python train.py --num_hidden_layers=8 --hidden_size=896 --num_attention_heads=10 --num_key_value_heads=10 --head_dim=64 --intermediate_size=2368 --vocab_size=8192 --hidden_act="swiglu" --norm="rmsnorm" --norm_place="pre" --norm_eps=1e-06 --positions="rope" --rope_theta=10000.0 --rope_fraction=1.0 --qk_norm=true --attn_scale=0.157 --bias="none" --tie_word_embeddings=false --parallel_block=false --init="uniform" --init_std_qkv=0.0135 --init_std_o=0.0 --init_std_up=0.0135 --init_std_down=0.0 --optimizer="muon_variant" --learning_rate=0.00985 --lr_mult_qkv=0.5 --lr_mult_o=1.5 --lr_mult_down=3.0 --beta1=0.95 --lr_head=0.00432 --warmup_steps=87 --schedule="wsd" --decay_fraction=0.748 --decay_shape="linear" --final_lr_fraction=0.0 --batch_tokens=[65536, 131072, 196608] --max_seq_len=2048 --doc_mask=true --train_tokens=612900000 --max_steps=4972 --dataset="wikipedia_en"
MLP neurons of a small language model. Each row is named by its layer, matrix (down: output weights) and neuron, and shows model dimensions 613-676. Each number is 128 + 24 x the weight over its row's rms, rounded and kept within 0 to 255. A neuron's up and down rows have the sign that makes its largest values positive.
A block is one neuron, or neurons of one layer that tend to fire together. After each block is what it responds to, as a language model described it from the Wikipedia text at the highest values.

L2.down36 [109 115  96 165 137 120 123  56 163 163 126 119 147 156 109 127 114 114 117  93 160 168 102 130 143 105 149 129 160 177 169 132 123 151  90  95 166 143 119  89 128 100 118 125 106  94 109 166 124  86  88 146 124 137  90 158 133 149 133 143 149 132 109 114]
L2.down719 [122 120 159 112  97 137 144 108 119 119  97 153 124 109 137 181 147 148 138 147 107 115 157 145 119 145 151  99 122 113  87 128  96 147 102 163 134 149 127 105  58 131 114 140  96 123 119 158 139 133 134 138 106 112 115 171 141 149 102 149 143 121 107 152]
L2.down1358 [151 148  94 139 147 132 114 113 153 119 105 149 143 165  87 124 126 124 118 107 157 109  97  93 110  94 128 160 147 181 109 134 130 156 132 115 121 126  95  92 142 118 122 119 158 150 103  65 128  66 138 176 104 167 118 109 129 140 193 123 135 126  95 125]
L2.down1959 [ 88 116 156 116 133 120 116 181 157 154 129 172 121  81 176 165 135 143 138 127  88 142 164 101 106 164 149 151 114 148  99 140 155 135 115 147 161 135 146 100  92 119 140 168  93 108 144 153 131 147 126 174  71 141 122 122 132 134  70 119 134 103 145 127]
L2.down2107 [124 104 120 143 135 132 122 112 169  80 145 105 138 109 137 125 170 141 104 176 150 120  96 144 120 114 146  89 175 102 140 170 133 140 133 110  72 157 151 116 174 122 115 124 108 121  92 178 136 103  85  69 131 152  97 143 143 153 128 172 105 139 169 143]
L2.down2171 [ 97 160 103 150 136 116 116 127 140 110 141 152 192 116 163 156 111 118 108 114 141 157 150  87 101 130 132 140 123 163 153  99  93  99 160 119 133  96 166 108 121 144 172 155 121  98 132 110 156 163 139 135  95 142 151 107 138 138 118 131 140 126 139 129]
L2.down2184 [167 154 127 139 156 160 157 162 154 141 136 137 137 110 129 100 107 119  78 150 122 122 168 160 103 101 102 174 102 118 113 167 113 145 105 142 117 130 146 130 114 103 118 134 143  89 106 121 165 117  81 137 124 128 105 145 163 167 126 123 101 103 133 141]
L2.down2203 [123 113 134 131 134 159 142 103 140 109 111 122  97 138 148 153 160 146 157  99 104 102 113 137 145 118 135  90 146 104 128 152 113 115 125 138 125 106  91 135 116 102  90 136 127 119 137 111 164 131 128 133 136 128 143 108 113 158 115 145 135 138 131 138]
Description: Noun or pronoun heading a subject phrase that refers back to entities already named, often after "the": the two, they, the book, both.

L3.down1195 [130  92 162 143 116 144 169 115 136 102 105 111 144 112 143 116 146 106 130 112 153 108  95 149  99 109 205 102 122  95 149 105 150 116 144 161 103  94 150 144 117 143 156 159 111  75 122 140 139 106 114 135 105 170 112 115 113 145 111 119 140 127 153 131]
L3.down2032 [166  72  82 164 118 163 173 122  96 188 140 146  89 138 140  84 166 112 173 136 126 128  87 102 161 153 100 122 186 126 123 107 117 159 141 102 105 133  91  90 115 110 113 115  76  98 126  80  72  93 108 118 122  99  87 140 179 113  91 124 113 124 137 140]
Description: Final piece of a common noun, often split, after "the" that refers back to the article's subject: the home, air-port, tra-il.

L5.down1483 [154  83  88 134 176 166 114 120 141 113 125 155 190 119 128 139 130 135 159 110 165 140 120 116 153 101 112 105 116 118 139 100 144 170 135 107 121 177 128 115 166  68 106 124 119 118 126 123 116 123  56 122 134 124 159 150  94 124 112 132 127 119  95 136]
L5.down1566 [129 153  99  92  89 139 115 174 171 141  80 167 134  96 151 151 186 148 104 166 104 139 116 172  81 130 126 124 144 108 108 139 139 115 142 143 142 156 181  94 149 131  78 102 149  95  94 119 127 186 126 144  98  68 167 112  68 145 136 157 152 148 121 137]
L5.down1758 [113 134  78 122 139 119 157 153 126 143 118 142 110 143  98 103 111 169 126 146 160 126 115 145 104 122 112  97 150 156 124 133  97 162  64 123 159 141 153 161 142 138  92 148 192 123  96  61 120 105 105 115 154 102 142 124  95 135 150 141 138 154 103 138]
L5.down2092 [131 130 134 163 129 124 127  80 119 126  65 133 147  88  97 188 123 109 117  82 110 128 153 151 143 100 124 135 114 144 116 148 148  97 136  71 148 115 123 151 147 154 134 113 145  64 150 159 165 142 135 110 160 123 116 130 133 120 142 139  96  79 147  96]
Description: Main verbs (or their final word piece) right after a named subject, usually an author, study or agency, in expository text, such as found, named, appointed.

L2.down459 [111 133 136 120 105 114 102 128 152 179 172 135 156 119  92 134 144 135 125 131 116 157 123 189 121 109 124 119 150  90 140 142 136 123 146 129  87 113 106 145 138 146  98 145  82 172 109 103 141 104 135 153 125 166 108  93 102 137 145 161 111 144 114 126]
L2.down1009 [152 149 101 159 108 163 152 122 134 146 148 132 149 115 115 189 112 144 142 136 142 132 131 114 145 100 102 150 111 133  75  97 165 115 122 145  99 132 152 134 111 109 146 115  73 117 140 149 165 132 105 109 141  97 124 119 101 139 146 145 171 159 147 100]
L2.down1093 [135 155  94 137 140 135  73 125 138 129 118 116 146 105 146 127 162 126 138  85 127 105 146 108 123 139 109 182 130 129 125 105 122  90 122 143 120 126 169 178 132 131 101 142 124 153 141 140 141 146 142 122 103  83 167 153 126 121 123 121  98 137 101  77]
L2.down1169 [117  94 170  87 122 104 124 111 168 137 129 131 147 103 148 111 129 125  97 128 126 159 133 125 133 132 112 141 123 128 119 107 141 154  91 134  98 128 111 113 151 102 129 145 128 145 165 174 123 143 138 137 100 146 135 114 119  96 133 137 130 132 126 101]
L2.down1467 [130 141  90 141 101  99 113 155 153 111 109 143 112  87  85 122 130 159 142 146 120 132 112 143 166 144 128 106 125 152 146 121 142 113 141 170 130 182 159  84 100 107 128 161 157 114 117  85 161  95 130 117 105 115 105 149 131 130 108 138 133 133 109 191]
L2.down1802 [138 156  94 138 152 170  87 157 119 160  93 117 153 136 129  87 148 114 145 175 149 128 132 133 181 131 123 104 136  87 144 144 123 125 128 140 106 129 108 114 146 143 116 155 141 111 101 130 131 144 140  96 144 133 157 163 124 131 152  96 111 124 140 152]
L2.down1981 [143  92 137 122  96 127 149 120 106 122 107 108 148 126 107 106 147 139 136 117 157 113 136 102 135 154 128 111 156 103 170 128 116 143  98 134  90  95 141 139 144 114 100 136  54 172 118 125 127 102 197 120 124 163 143 111 114 142 138 107 112 146 126 105]
L2.down2252 [138 133 151 158  95 126 112 120 134 114 107  86 138 137 156 131 115 123 140 111 137  80 149 121  92 153  87 152 154  88 112 150 127 149 161 127 111 134 141 129 165 116 133 157 137 155 125  80 109 119  97  97 101 136 137 134 113 103 147 124 134 138 114 140]
Description: Final pieces of verbs split into word pieces, mostly transitive verbs before an object, such as accompan-ied, overs-aw, convin-ces, offer-ing.

L3.down49 [149 130 159 104  97 118 103 148 144 137 142  90 140  98 116 116 159 154 127 146 132  95 147 148 189 153  92 127 125 126 136 126  87 133 126 107 110 141 150 102 115 105 115 136 132 166 145  74 147 147 138 153 116 101 120 131 102 108 157 120 158 126  97 160]
L3.down569 [ 91 111  99 112 117 131 124 122 146 147 102 125 109 146 155 114 124  98 160 126 121 137 125 136 172 130 129 104 108 138 100 126 152 146 171 136 116 130 148 119 117 148 145 137 163  92 123 119 100 111 119 135 127  98 120 118 160 140 153 188 162  73 162 131]
Description: Final pieces of transitive verbs in narrative or descriptive prose, just before the object, such as car-ry (out), br-ings, e-ats, accommod-ate.

L5.down388 [153 152 147  96 130 113 130 141 109 165 133 132 143 156 119 116 162 127 126 149  93 121 163 106 141 167 126 100 143 148  97 114 108 126 115 159  93 116 163 125  96 142 160 130 148 126  53 134 103 126 145 132 138 137 154 157 172 162 110 110 137 117 145 145]
L5.down807 [118 118 112 117 111 115 149 143 163 108 121 144 102  93 135  89 102 112 152 214 127 136 143 120 119 152 167 106 134  97 101 130 115 139 129 159 143 151 139 119 126 156 135 147 127 133 134 147 136 130 154 124 103 128 160 127 128 126 141 104 134 102 166  97]
L5.down1781 [ 97 105 107 109  87 127 110 138 149 121 116 147 116 112 152 119 132 116 122 170  97 145 121 119 121 140 137 131  78 142 117  97 108 124 117 161 146 137 104 110 126 127 143 140 141 139 100 129 154 120  95 152 103  97 136 115 141 139 117  88 130 132 139 154]
L5.down1999 [ 88 126  92 154 152 139 164 115 130 134 121 105 145 115 127 120 166 103 142 144  99 141 132 139 105 116 176  64  69 168 135 154 108 102 163 125 102 173 143 145 138 123 106 131 142 116 158 165 135 121 134 120 110 141 132 109 133  95 104 147 146 130 180 132]
Description: Subject pronouns and plural nouns where a verb must follow, such as I or You opening quotes and song titles, and infinitive to (decide to, continue to).

L2.down75 [137 126  99 116 129 129 157 174 125 136 135  75  96 129 127  90 114 128  72 124 107 180 136  92 139 138 147  84  99 109 103 144 127 124 115 126 139 176  91 155 157 113 148 131 139 152  97 127 137 128 134 149 144 145  85 136 106 123 139 160 131 142 133  91]
L2.down1137 [135 145 153  88 166 146 126 107 137 170 153 111 170 146 139 145 115  83 188 112  90 124 114 122 153 106 146 136  74 123  95 114 115 146 165 138 110 125 117 118 115 141 125  62 106 100 101 116 123 137 168 111  85 116 118 138 139 147 130 130 144  72  45  91]
L2.down1701 [143 131 161 125 145 126 131 108 103 158 125 118 130 107 184 138 148 110 121  73 134 153 115 146 152  99 104 147 154 102 111 113 130 180 147 105 113 163 120 150 125 132 193  90 145 125 121 114 149 165 137 152 159 127 106 127 137 132 127  94 144  61 121 137]
L2.down1783 [156 115  98 136 114  99 122 159 116 108 127 166 134 144 143  99 150 153 157 124 140 135 101 150 136 167  81 117 125  85 112 100 133 152 126 135 123 138 172 114 127 109 141 119  95  87 116 167 126  82 144  93 152 149  92  72 128 123  77 122  98 133 124 168]
L2.down1895 [120 110 123 108 175 169 134  99  86 115 124 102 151 127 146 126 163 121  84 160 142 124 159  98 101 110 114 122  93 144 143 155 126 145 144 163 132 127 144 135 123 152 122 135 148 100 120  97  94 142 148 114 140 102 145 140 113 140 128 139 149 166 164 109]
L2.down2014 [151 130 123 101 111 112 156  93 126  75 143 163 145 136 132 141 103 145 130  90 113 183 102 149 163 116  80 102 134 149 118  77 145 140  97 175 119 137 138 115 143  93 131 111 139 113 109 133 122 158 136 129 120 134 115 123  92 163 133 136 163 126  91 127]
L2.down2100 [ 86 100 147 131 126 145 135 177 129 101 171 100 105 150 175 139 136 120 128 140 157 140 129 122 147 142 114 134 113  83 154 131 178 139 137 161 137 142 144 104 123  94 154 110  96 151 107 111 136  94 107 159 132 142 138 100 149 144 141 149 123 131 168 134]
L2.down2254 [159 163 165 148 146 153 150  98 172 147 151  88 130 142 142 117 147 134 158 125 156 133 124 144 100 135  99 139 108 142 135 148 171 159 116  57 151 152 102 166 141 109 142 131 118 133 112 104 139 110 155 111 119 173 107 132 130 137 135 170 157 131 126 175]
Description: Second subword piece right after a split-off first letter or short start, especially after V/v, as in v-ary, v-ast, V-al-entine, equ-al.

L3.down1573 [118  78 105 147 150 167 132 133 112 106 163  92 125 134 135 107 132 144 126 114 147 121 130 148 150 112 114 156  94 160 126 102  91 164 147 146 144 116 139 123 119 188 151 134 129  85 115 122 168 147 144  82 105 107 140 135 149 167 125 168 122  93 146 183]
L3.down1646 [139 106 120 150 173 122  97 133 137 126  97 139 132 156  90 122 123 113 132 149 157 171 154 142  83 109 139 122 112  80 165  70 140 163 112 110 138 132 145  96 114  78 131 109 142 156  81 124 129 176 124  90 136 183 149 121 136 122 131 153 112 120 108 118]
Description: Short subword pieces in the middle of longer words split into several tokens, often right after prefixes like re, reg or in, e.g. reg-en-eration, v-ul-nerable, incom-ple-te.